config.yaml
n_layer: 12
d_model: 448
n_head: 7
n_kv_head: 7
head_dim: 64
d_mlp: 1344
vocab_size: 32000
activation: "tanh_gelu"
norm: "layernorm"
norm_place: "pre"
norm_eps: 1e-05
positions: "learned"
qk_norm: false
attn_scale: 0.125
bias: "all"
tie_embeddings: true
parallel_block: false
init: "normal"
init_std_qkv: 0.0197
init_std_o: 0.00402
init_std_up: 0.0197
init_std_down: 0.00402
optimizer: "muon_variant"
lr: 0.0144
lr_mult_o: 1.5
lr_mult_down: 1.5
beta1: 0.93
lr_head: 0.00381
warmup_steps: 200
schedule: "wsd"
decay_fraction: 0.689
decay_shape: "sqrt"
final_lr_fraction: 0.05
batch_tokens: 65536
seq_len: 512
doc_mask: true
train_tokens: 692600000
steps: 10569
dataset: "wikipedia_en"
MLP neurons of a small language model. Each row is named by its layer, matrix (down: output weights) and neuron, and shows model dimensions 32-95. Each number is 50 + 15 x the weight over its row's rms, rounded and kept within 0 to 99.
After each neuron's rows, "fires before" lists the tokens most often just after its 100 highest values on Wikipedia text that the model never trained on.

L2.down799:29 61 48 44 62 53 58 61 30 47 48 74 25 68 48 96 42 51 61 61 38 46 29 39 57 65 57 38 61 78 38 36 57 44 38 47 58 66 37 46 56 47 44 93 46 09 44 76 29 71 46 84 25 54 40 68 37 54 37 70 58 48 57 70
fires before: "\n", ",", ".", " to", " and"

L8.down900:25 52 52 43 61 39 41 41 34 57 48 41 38 50 61 44 22 50 58 53 31 36 32 83 63 50 38 32 54 25 64 33 61 60 63 51 47 37 89 55 57 49 37 61 63 46 47 58 41 62 50 39 06 56 32 35 35 59 54 58 48 37 36 66
fires before: "\n", "-", "|"

L4.down1336:26 33 51 31 38 63 40 56 88 44 34 75 41 55 51 69 52 30 70 50 39 51 60 35 31 78 44 34 67 42 40 43 62 69 61 55 59 71 52 36 64 54 40 58 69 53 49 52 54 48 59 55 56 67 52 59 45 63 62 38 45 18 50 54
fires before: "-", "\n", "|", " "

L2.down1105:43 37 40 40 24 46 50 58 59 42 42 50 53 47 56 41 24 44 84 65 40 50 61 61 55 46 49 66 43 50 53 48 52 58 71 62 55 33 49 28 49 57 22 42 40 56 58 42 36 46 43 41 54 38 69 51 48 59 57 31 76 73 64 55
fires before: "\n", "American"

L4.down370:19 40 45 33 48 43 47 33 70 39 57 60 65 76 52 85 42 43 51 20 39 52 58 69 62 64 50 48 48 54 73 43 61 45 57 14 43 80 29 46 76 42 40 72 31 37 41 50 48 48 68 62 55 45 53 76 42 66 70 39 53 28 42 58
fires before: "\n", " 1"

L4.down488:64 54 49 23 46 36 26 70 45 44 38 41 55 66 67 57 52 60 50 50 34 26 26 62 55 60 36 76 66 74 33 56 68 43 75 54 37 43 82 72 61 67 49 37 30 66 79 64 52 53 43 29 37 13 58 64 24 53 61 53 77 72 45 53
fires before: "-", "\n", "=", ";", "Career"

L4.down899:46 28 67 64 53 48 57 39 80 54 66 44 73 49 60 30 54 58 49 17 41 23 54 46 54 59 10 47 71 56 64 36 46 65 62 39 52 31 57 58 63 72 53 46 54 53 60 67 55 47 46 63 51 51 70 36 61 31 53 45 45 49 48 60
fires before: " as", " by", ":", "\n", " file", " |"

L2.down885:36 46 57 45 56 56 52 36 51 67 37 52 52 58 31 68 37 34 47 42 35 43 54 66 25 50 49 62 30 50 41 36 71 40 58 61 59 64 68 54 69 42 63 43 46 57 34 38 50 58 56 60 57 51 48 55 60 80 60 26 68 37 42 65
fires before: " |", "'"

L5.down173:66 51 54 30 88 57 36 60 18 33 39 55 36 49 44 34 49 41 54 45 55 36 52 37 61 48 56 40 62 72 44 36 36 64 52 44 53 34 74 48 54 55 35 39 39 58 52 21 73 26 54 79 16 33 62 42 32 67 73 44 48 72 49 62
fires before: " |", ")", ".", "m", "l"

L5.down436:41 28 60 61 49 81 57 62 38 57 31 20 76 54 29 47 38 38 63 45 53 33 76 36 24 38 23 66 31 43 32 13 36 16 48 21 48 48 55 67 35 61 62 23 45 33 33 49 41 42 61 58 54 59 34 60 88 42 55 80 30 18 65 51
fires before: " |", " of", " to", " was"

L4.down33:31 36 44 22 44 70 60 32 67 53 42 75 50 56 34 61 56 58 47 30 29 42 30 39 52 72 40 20 57 49 74 44 59 69 74 69 36 62 47 43 56 59 35 62 51 51 57 66 31 53 59 65 60 45 41 82 44 55 51 37 70 50 53 38
fires before: "\n", " "

L4.down891:65 16 69 46 41 51 41 47 39 49 23 45 26 45 58 75 41 52 62 20 47 52 42 52 48 59 66 44 30 78 42 59 46 69 58 34 68 45 28 51 35 40 38 36 48 50 21 49 36 34 48 38 62 37 54 41 31 75 45 52 44 25 59 38
fires before: ":", " date", " |", " /"

L5.down488:55 42 58 38 55 30 54 59 65 57 61 67 52 27 20 46 54 71 52 25 70 37 72 19 69 56 55 30 52 46 39 71 50 45 63 44 74 74 40 48 67 48 24 31 38 42 55 49 27 59 40 55 80 47 42 43 89 30 37 43 47 44 59 45
fires before: "\n", ")"

L4.down1338:52 66 78 53 58 33 37 46 24 48 77 54 40 47 25 52 42 41 68 58 48 53 44 38 69 43 70 69 69 60 52 65 58 39 64 27 79 63 61 58 67 43 42 45 62 37 25 52 42 39 46 56 37 50 34 29 46 38 55 56 67 11 34 49
fires before: "\n", " based", ":"

L2.down223:54 47 19 32 29 52 52 36 46 45 26 77 70 27 37 63 38 63 63 53 30 34 51 44 98 59 28 42 71 59 17 31 34 32 45 68 60 54 63 71 29 68 46 54 78 61 37 65 59 53 56 41 55 53 19 25 44 69 43 44 47 52 44 38
fires before: "s", ".", " and", "\n", ","

L2.down807:33 31 45 58 39 82 50 34 21 45 35 80 44 70 70 63 78 47 62 34 24 46 67 56 63 36 38 40 43 38 41 37 37 21 87 55 71 52 47 65 62 42 48 54 53 51 27 28 34 97 34 52 59 31 63 32 39 45 29 40 32 78 66 29
fires before: " |", ":", " team", "("

L3.down1324:33 41 72 30 60 50 48 60 65 44 44 55 59 55 53 57 23 29 49 34 32 54 76 61 39 78 37 24 51 19 52 30 64 60 65 62 41 37 48 36 50 49 51 53 47 48 82 62 26 18 75 75 38 47 67 66 64 76 82 74 42 42 63 46
fires before: "\n", "|", " The", " ", " He"

L2.down1225:48 63 70 20 29 27 39 59 38 64 63 60 39 60 37 48 45 48 50 62 57 63 67 49 16 22 43 65 58 38 41 60 14 53 69 59 68 34 49 51 57 26 62 57 46 43 47 48 43 41 48 65 48 67 45 53 59 39 66 67 44 52 45 78
fires before: " |", ":"

L4.down616:76 18 64 57 23 64 53 22 64 37 65 55 47 66 27 58 29 50 66 24 38 38 55 49 35 50 47 65 62 75 79 30 47 38 53 27 22 60 45 33 42 61 59 47 47 50 46 67 34 50 46 40 47 60 37 53 50 66 65 75 49 24 42 55
fires before: " |"

L8.down1300:48 33 43 51 45 58 49 58 55 70 73 34 65 63 72 69 31 84 63 34 19 51 15 72 87 61 56 41 58 31 38 21 49 52 40 56 24 49 68 67 63 53 48 65 68 66 50 51 11 70 41 63 57 68 64 59 55 41 51 65 56 58 42 25
fires before: "\n"

L2.down1065:50 15 84 40 42 42 67 64 58 62 66 75 48 73 41 77 52 40 38 48 33 40 79 44 55 60 47 47 44 53 36 46 45 63 42 36 30 49 81 43 65 70 44 47 47 84 62 53 56 29 60 79 45 46 56 46 42 52 43 65 47 34 61 33
fires before: "\n", " The", " He"

L4.down452:61 68 67 27 52 40 62 52 47 57 29 37 43 57 40 62 71 63 59 81 46 55 29 56 74 74 42 14 51 43 68 36 60 73 53 31 57 54 61 10 51 65 57 53 49 47 49 40 56 71 41 58 51 45 51 49 25 52 57 51 67 54 22 47
fires before: " |", " ", "\n", " ±%", "N"

L2.down775:54 53 50 56 46 63 44 49 56 42 71 44 46 62 21 63 63 61 12 64 40 58 46 36 78 56 43 61 40 45 81 73 63 64 69 45 84 39 57 46 48 35 38 58 58 63 58 63 41 61 54 54 38 63 39 24 51 63 54 48 55 55 62 54
fires before: ")", " (", " (5", " (4", ".", " (−1"

L4.down1152:59 27 73 60 04 85 73 72 64 49 31 38 54 26 57 59 61 53 66 60 19 33 55 60 40 12 44 53 26 46 87 62 44 15 65 50 49 48 41 58 37 60 59 43 54 53 58 36 65 68 18 50 38 56 62 48 55 50 79 78 39 45 69 30
fires before: " |", " of", ":", "m"

L2.down77:63 58 72 43 41 56 41 43 34 84 40 36 38 50 51 67 37 51 73 45 27 65 33 60 46 81 54 31 25 36 45 44 61 49 67 35 73 46 83 34 60 67 38 42 48 45 70 36 44 32 47 59 65 32 33 36 68 43 51 62 64 19 56 10
fires before: "\n"

L8.down917:51 71 60 31 28 62 35 72 60 57 32 45 45 55 44 67 47 31 44 55 49 65 36 37 20 59 45 72 49 67 58 55 41 89 54 49 40 44 67 47 52 73 31 35 51 86 47 63 38 35 45 52 26 49 82 57 47 55 44 59 74 55 79 57
fires before: " |", ";", "\n"

L8.down704:58 54 67 54 49 42 56 52 83 30 41 45 68 33 63 46 56 51 60 48 47 54 75 64 46 63 59 46 14 54 40 42 59 34 42 48 39 70 57 46 66 45 43 47 67 48 32 31 57 48 71 63 41 45 66 73 79 64 57 68 58 35 47 61
fires before: " |", "s"

L2.down580:72 71 56 27 29 71 42 18 33 47 41 43 54 72 76 64 65 40 36 66 46 33 64 70 44 45 59 61 39 62 48 67 41 50 78 35 38 61 46 52 24 67 66 54 49 43 25 35 31 55 27 55 49 48 62 30 50 43 59 27 68 59 66 34
fires before: ":", ";", " |", ");", " Attendance"

L2.down496:32 54 58 36 45 57 72 38 35 48 47 82 48 69 62 60 78 67 17 32 58 62 54 25 50 60 37 30 51 51 42 59 64 55 59 85 64 40 51 50 71 55 71 68 29 38 41 58 41 47 56 50 46 22 52 49 46 44 27 62 55 22 34 48
fires before: " |", ":", "\n", " statistics"

L8.down797:41 57 64 38 59 61 27 78 33 38 66 45 57 62 40 62 49 51 43 41 39 43 52 32 70 41 59 60 59 63 39 41 59 41 83 36 62 35 63 53 35 47 53 56 48 62 61 36 53 82 45 78 44 54 50 29 55 51 47 36 45 45 50 45
fires before: ".", "uhl"

L4.down894:50 31 45 48 17 70 55 51 63 61 46 42 57 38 33 45 42 40 26 46 71 44 64 47 51 68 45 36 24 56 53 49 44 46 52 52 20 55 57 46 45 52 51 25 37 59 44 45 74 32 61 21 52 46 43 61 39 40 50 48 40 18 24 64
fires before: " |"

L4.down93:41 87 67 76 44 15 54 41 53 44 73 54 45 47 64 62 61 49 42 67 44 55 29 26 72 52 40 43 50 30 43 40 68 45 48 50 64 34 53 53 57 28 56 37 45 75 56 45 41 60 56 60 46 24 36 73 18 61 24 44 87 58 48 80
fires before: ",", ")", " and", ".", "s"

L3.down349:82 31 48 52 58 49 44 71 39 31 60 53 60 82 60 59 62 46 56 30 61 70 41 27 54 39 43 24 44 40 52 57 60 75 32 32 42 59 59 55 49 27 42 57 55 44 43 62 42 75 47 80 61 61 37 22 69 49 68 82 52 58 66 39
fires before: ",", ".", ";", " |", " and", ")"

L5.down701:50 49 45 44 70 65 18 81 63 56 36 72 40 72 36 49 38 30 62 73 59 53 39 57 21 60 62 75 40 51 44 42 58 59 50 62 38 55 55 26 73 52 41 41 38 17 59 46 30 65 55 64 57 44 52 69 46 41 40 43 73 56 69 54
fires before: "\n", "-", " ", " |", "."

L3.down304:50 49 27 39 35 57 42 80 58 34 77 36 43 75 45 62 56 45 49 41 61 63 54 51 50 53 77 29 43 63 37 52 37 63 45 42 42 33 24 48 60 59 52 75 68 39 87 44 34 60 70 53 48 45 13 52 58 45 57 50 90 40 79 57
fires before: ",", ".", " |", ";", "\n", " in"

L3.down259:46 29 76 57 53 42 50 44 48 51 55 42 71 62 63 82 51 56 78 51 42 27 35 53 55 76 34 53 73 43 19 58 16 39 53 67 50 31 49 61 61 39 54 50 66 99 36 54 56 58 71 63 34 45 22 50 39 37 42 50 65 35 53 59
fires before: ",", ".", "s", " and", " City"

L2.down972:21 51 77 44 34 48 67 44 49 78 43 53 73 44 55 69 26 34 59 57 12 78 69 74 37 64 35 49 63 44 58 33 47 71 61 29 38 48 79 64 59 46 51 48 48 58 37 69 34 37 72 74 39 21 35 30 42 72 62 56 32 61 57 38
fires before: "\n", "|", " The", " For"

L2.down1123:45 77 42 23 62 62 45 39 40 40 28 36 46 68 72 47 52 78 68 70 41 57 48 52 64 60 53 51 62 42 26 35 32 63 60 39 24 67 69 49 57 58 45 55 42 26 40 44 52 34 46 65 47 52 24 42 52 23 50 51 63 37 52 39
fires before: "\n", "s", " and", " ("